{
  "n_layer": 13,
  "n_kv_head": 3,
  "activation": "tanh_gelu",
  "norm_place": "pre",
  "positions": "rope",
  "qk_norm": false,
  "attn_scale": 0.0884,
  "bias": "none",
  "init": "uniform",
  "init_std_qkv": 0.0383,
  "beta1": 0.9,
  "lr_head": 0.0084,
  "schedule": "cos",
  "final_lr_fraction": 0.0,
  "train_tokens": 317900000
}
MLP neurons of a small language model. Each row is named by its layer, matrix (up: input weights; down: output weights) and neuron, and shows model dimensions 128-255. Each number is 128 + 24 x the weight over its row's rms, rounded and kept within 0 to 255. Numbers have three digits each.
A block is one neuron, or neurons of one layer that tend to fire together. After each block is what it responds to, as a language model described it from the Wikipedia text at the highest values.

L7.up366:151160138106116161111120176161162132115080140150092082137111138129097046134134114205134167120128125141100129115090138141129136152048153085137107130087143148125143133141152112153134113127130146116122081171153097127137116155121099125120113112093113136134092160174130142098130128121106176133118117147135109139106167131107108148112121116117146147145144126133097131138107147166125113102097
L7.down366:106115106159135141120095103136137128100131144096125118101108130172151150192153146149095066121146175120107100118131164133137110190179092099131113127136133117137136136117164123134147122122129144106093091139128074135137112102147095179142134121148148162104103090092149159135137121103132123131098139101123149101131139129121154135119141129089109138151144102124124130139127139160131105110126
L7.up522:100115148077147110144093107168171098079141131111064120123164107145119106119107166147133135133136119135143174101114111160109118134116101139098102147128167129174129108144099166162114139128096163115132115123107184160155108119104139116139101128190111141108092107111136126085110180140157116150169122098144152190149128091133150101150148118141114112125096115142144140145178125113119129131129
L7.down522:148138130156137107092114119147127111140102150146110148103147122088146091114111115114082106123100129135127126140164162071151129073138161146138125105122135132095128173138133145156113127142138132117126126089135135116109122115166113123105058166084114115137098104104122122135182184142149141147155123095121120098095144126102094137123121105134139131125081143154128132148141161094121105195144
L7.up863:160107087124181112134118106163184100144112134101103104085134086117128113111160125181110178120126132186145122117131136126121108143125119093120133143146191122138141070117106121112115127097136142150126148139144126112158144145113120139122120156157126151107123147144185155139118106137161159120093158101103123148151103114074164128159111116119117126175145117159115101139147091130122117118087
L7.down863:149144128137137124131076110180116107130154177099090115117079080160088088119160135142109089118098109121112113144139112135169116156122123112180096094157128139165134079093126113105124145120119115101131123150150096167182125140101130150150121117143095151105155157128169134138144161171138116163137165123133108157141143125086103069158094102156111122115083169117095109151168105109125138130139
L7.up989:132100135103119147092130127094109108118119210141092114105142103134100124138135097134098121156107143130116139104120148138191117127135133147142154152129121110147142081144117076121107159103148139115130186088134162131100107120132097174144095132085139125129073124159128132130115147138114117116147115196125117157114149118124112145126114120104108141152151136153107116156150136176124114106104
L7.down989:141102136124085121113111095124079143119122108154135145139139126139111138115091159131159158137076085155098141143116084147105073143094111122159131167125128129122133140148140110132085129123131155159127152127157118124161112151079083174112126117120091101138086138158186172129100153174113161148125089121126072169134122109120134096114124095138093193144135101108111139134166126115148125102155
Description: St word-start fragment. Word-initial "St"/"st" pieces opening a longer word or abbreviation, as in St. Johns, Starnberg, Stadion, stuff, Strategy; occasionally other opening pieces like D, Sw.

L9.up994:115177107133124090111160101118112128093090118095093110102152119146118135118105127144165148134118155149171136128089120162111119145103104138124112124120169147121111128132136125143147159132137109127114100108099102137116055091148114136120150139131118109131130105108141124079105098123146121139132154127107129169152131131103141154148142126151159113177117160190167112100147117112126145126129
L9.down994:114110170117100126145148126138156129088079119131134172116111099082142134105102140110134103152154127115142128126151128108122135170122121092110106123138149155195098156146075130124159166141150122133121116134119092131158131107135138149151143146095142165104138089103131135076131107191161090152133114133126159100147128133147129154106151156173157146123120111158130115119095146135147140086110
Description: Slot before a verb. Auxiliaries, infinitive "to", and linking adverbs that come right before a main verb or participle, e.g. were canonised, refuses to acknowledge, thereby tends, eventually amassing.

L9.up359:138119103127148132117142136104135120156138175122123115110101115112110105107152095143135133139103141171144105145128137148136088146085121133096139127102164100156149091117150123110152187102144141121178140121141108157114141150161107175146137119120122121150133110128147143101098120130172126106128101100096125159123116148121111104140123137115119150118157158107133131124113149158115117121110
L9.down359:140111095151119142110096144106107107133134146129164133121108058142116133145170134147155120130105155147133142149163100119100083111115124101141149102112167142111132095103176122117119129132165125138114132105113142113141141107144139149090134121138152198093130139131127143156140126171129125127114135156140161091108133118101134130092102090107112121104138093133126134158126153114134128072109
Description: Word-initial fragments, mostly "St". First piece of a word split into subword tokens, mainly capitalized "St" (Strategic, Stage, Stephanie, St. Louis), also Sy-ria, O-xford, al-one.

L3.up214:145117142115145122103125171114163135139098181165099121081112140129131106100113087134105153145143114162094119154121117163123133123150125129071110118151166165136162127075090167113131108172138148148103173157117133193153121160137082104141097134116099168104093130144104154125139162159125112106112137129145088110136103112144149132127120149129121155120122143131106131093108116158130097123065
L3.down214:154117149092145109116154166126091166127123162111148138115110104156153145137122119130112114088097092069130112125133142134074109104142137127120111136087166100124118114114140103101069099164112142133090162120123137158117094151102106160111094120104141082099161134128130129151127125119139113085117127138116105101169105152116111129166135145151095120142157127157110157136161114116107137164136
L3.up496:147118124099102100118093159120158122095127134138111110132152082115116104104153101131135137150119158126130153109114113142128079125132142088142083157108175136111139141136142144149146129110124141106125174124125147128127143162134104144143100113107101129101149145135107143132121110133146167133086117133106140134132106111133153112124132147149076164156113212141144134083161130139108123119060
L3.down496:131154125103157079136147172168118121111115127104156107106077114120114127130104124136121094085098157139117097108174122159122106126114157138119109116128120098180099138152160135142148114072106137101124097094130119091162099113128124171162144141153139117123082157168079179161123153131135082100116146155142157107139111143156108142109155100128122127123118111106126131124128125118125142130169
L3.up619:142124140132083118079121165134114103166122166131099124116098159163124113148117083131120149163073100129076143125096155153114100148090110113130124129105152128083119136075094131134142138109130149137109135102133111122139132183122087126131101077159121128110154143090158149114132109170148140106102130108142120125136133162111177134099105144143135149108140185128159125084168110149113145160101
L3.down619:117141104101108150128112120122107133146177146164132134106125125109118167153124152156112122100105106134161143135181132128089191084143165106117107115140118110138140094122165144114078151158118182148123086086179107109106126083138163119135099142121125098110142108163148137120096120131172109137162105087122138112155099102130146123100131121100146152103103155169114147067146121149137144162124
L3.up881:115136157117108128116143163164096078119141160100132110130099090115113090162156135145097106154123134136127166108109097162123155169071104132093113137148161124119115126101091135136144153129126088083114172127148120146152123159139107118105137133084096172108117123152149128156138153144120101109155119165128105132146150130114103095120125131137158134090134189139140160094106158107136129159104
L3.down881:107121155121101119161158114112084099099151126115121122120145115118151071151139132091089125152137139104095131114180121132122151101105132160113135102131155147114153152143127158142085127097117131154096112150135132128140111115130127123084137135148148150094155084126152123108144140090147114123194126148131093102165129111139086113116159150111110118115081127173089138130132107121145168146112
Description: Word-initial "st" fragment. The piece st opening a split noun after an adjective or article, as in stretch, stone, street, steppes, storeys; weaker on modals such as can and may.

L7.up640:145156125142141112098118154122115134122095116126097107156194094108127120150087139152105130140127093141146171136128134117142153093113089137126091160143155131132103106138132124163125131114124142129133140141136104138204110121128143112109126101128119144141154092139162124090134155125157099104182155180122129134143150094139168139116088137137152093118110176155130158123127175135098121128113
L7.down640:122113092082116169126116134130154132134100138107083109105109130130152146129114120107101139109138135102163145134169151129124138127086130096133137107153144129146133133131109126134103091145140142135105109070181157170100141117107126105142159137077171137115126163119101169166095138109128071052127111119150126125137162127134149103145154103137112098132097108113126147113125146139088118189138
L7.up643:110148154092084113121177119115154129092105084129088117160142130155117137140095109121145159143122107135161110085112110114105115120112103143141095128156173118117128083159129125158090140113075165152110144079129101139142128124149134148131134148141086153175122151107116116089123157128152162116124120119101172121154135103067170119090125138106139107104169177178140108116148145106142106140107
L7.down643:115166126110090113152141114134151124141092137131139126127130117133161123108151152146139121138106162102148137093134141147116127107154092165122127135116109148091152135113105160126093153129133165189108100155116178088154116102129099100136125138129158126147139118134101126122101128086189106142112146142162090176149129166130189116136127127151130141103127086134163141115124126112107172073152
L7.up670:166184089089117154131126150115143113108133116102100115110121079115125109119149114144106151150088129113146165118132096165139133066131136094115135157115150151137112137118121097157165122142115122116099144103119140149163106130142136113086128103141130178143128094130107136092127123117145143121165126110127085120143153124122149133175136097161162119115116180175118096117138100133147131115125
L7.down670:162135188121088162121109141097148149148107106151146118123122122092118126114102114129140172117138152133166129123117109107094127160124120127129102158151147143127150114140116133144118103109195153103125138118113125156166069110145121129097097135080109133135179079138122136132109105121123137104104149144148104122139123102113106146121153110153150107095134120150111118160113147137111150111181
L7.up774:123128142093134129112154143147135125130138156140095116129165121072099089119118145165110153176157120119114113083126113121159141145071103163097093205145127127143095092094112134115149139105112141136138134097143110142184124105145160137157096116113133135172150117134125132124150137171129138124151100145124144104112115139102142109116107141105141119134127131170143167143124149126148145130094
L7.down774:140137104108103126141137133130156124107113145118124145125105117122105128120119127123143109155108099105166161133137140131107100129081101167154120090123193127145136141161113104105124159143116086138128098117132142131154133122099099137120100131128108156177151123075127133082087125152151128132154115166064148123131105162115138102168139141139143109126181113153151153140169171133145136129118
Description: Modal verbs after subjects. Modal verbs such as can, could, may, would right after a pronoun subject; weaker on scattered word-piece fragments like o, on, re.

L3.up171:114156127122086138099184112136106087092112112088124083158093068094089121140134132168079125147108104138153128061139140146145108165090111131145094118089141142107129113135111137139141108128106094101133128126134086189124107134134155167099093080112139143167117171138120113146143124143103144113138096136112135140168144103130095125163146124135166120108176149163142138125128164163156126121090
L3.down171:163159158156112151154168146130168112103136119133120094141120120126085134106156174102121113160188119154139133085162084087090110135134095115157124132126168123128123148150131115123116148162137108159130092139118144168161111132080151145127119096128177159108077154169090142127113144147130147143141119074127134100162155147148157123130170142149149124085138122166135156156107114126125144138082
L3.up189:108159077133120105061172116114138091117112159143118127105130118120123083165103126128172109144123145137156192119085140156172127120137132154130090178132172142137079111162136107166112167147116126108164123169113099140156130089137149119120093129101130130161158159118112133133153136134117123131146081126112124132125112122087119096143133138122118129143135185150163129104124157144133120135096
L3.down189:115143132110078103147141121124155109145129125128117114145145107132116132112117157101154151163191138143198115145152120132110130128126144150123129146132146097118088121129091155140142156098147129177139118136137115128101118126098151122140139143146150189146124151144141146133125123144122094130127112079101135079154117161119140147168139134151156109139119121116092128101084144136115196130115
L3.up474:076151106106121158100177133129132119094116117149128076142120105096099092137128131121122145143139103085178165070097119115127113154138094106109083139152145126116092139139124148144133096121092095106161128124123131151140099094133118141066106133116114136147150161157115097154125134130109076129172110126127132141131128115113112102129142138164138124109141139190156103140147165132127144150091
L3.down474:132150111135090124171161169100164146090120117128093098140119125124117112089160155094163122123169147137148140094118096084120105133140124124163115140151153125127099127138158115135141128160111137158143139142129145130147127132088154146128140115130186168105121156165129154133129109139134097158136134083139144136118145113157131096133176137157152118115124118174130131138115137148135193141103
L3.up727:113189079128136145135178158127102103109091110069110112142114134129106101146120135131075120159128135132135177120085144170152100099143091145097131158141142124101112131126146140108128157144088146120154135146137127112159121100125122111128096093109100158156130122130138110131109140174152123106143096137091117144127134131110124118132168131138173121122165176149131108129135123156155121138127
L3.down727:150158124166097112194173128109138085120117123103126100129112105144097102136105169141146124135145138117149155093138139122125094137152137130136153142128121116137097111127194153105111120130137111154139085126117120121153104138144163117119157124089162187151125107158129136071118101113123100109108111125118182124112119154192112111158131149135156115098153137138099118151112113127123193073090
Description: Infinitive to and modals. Infinitive "to" and modal verbs that come right before a bare verb, as in forced her to return, would be, could see.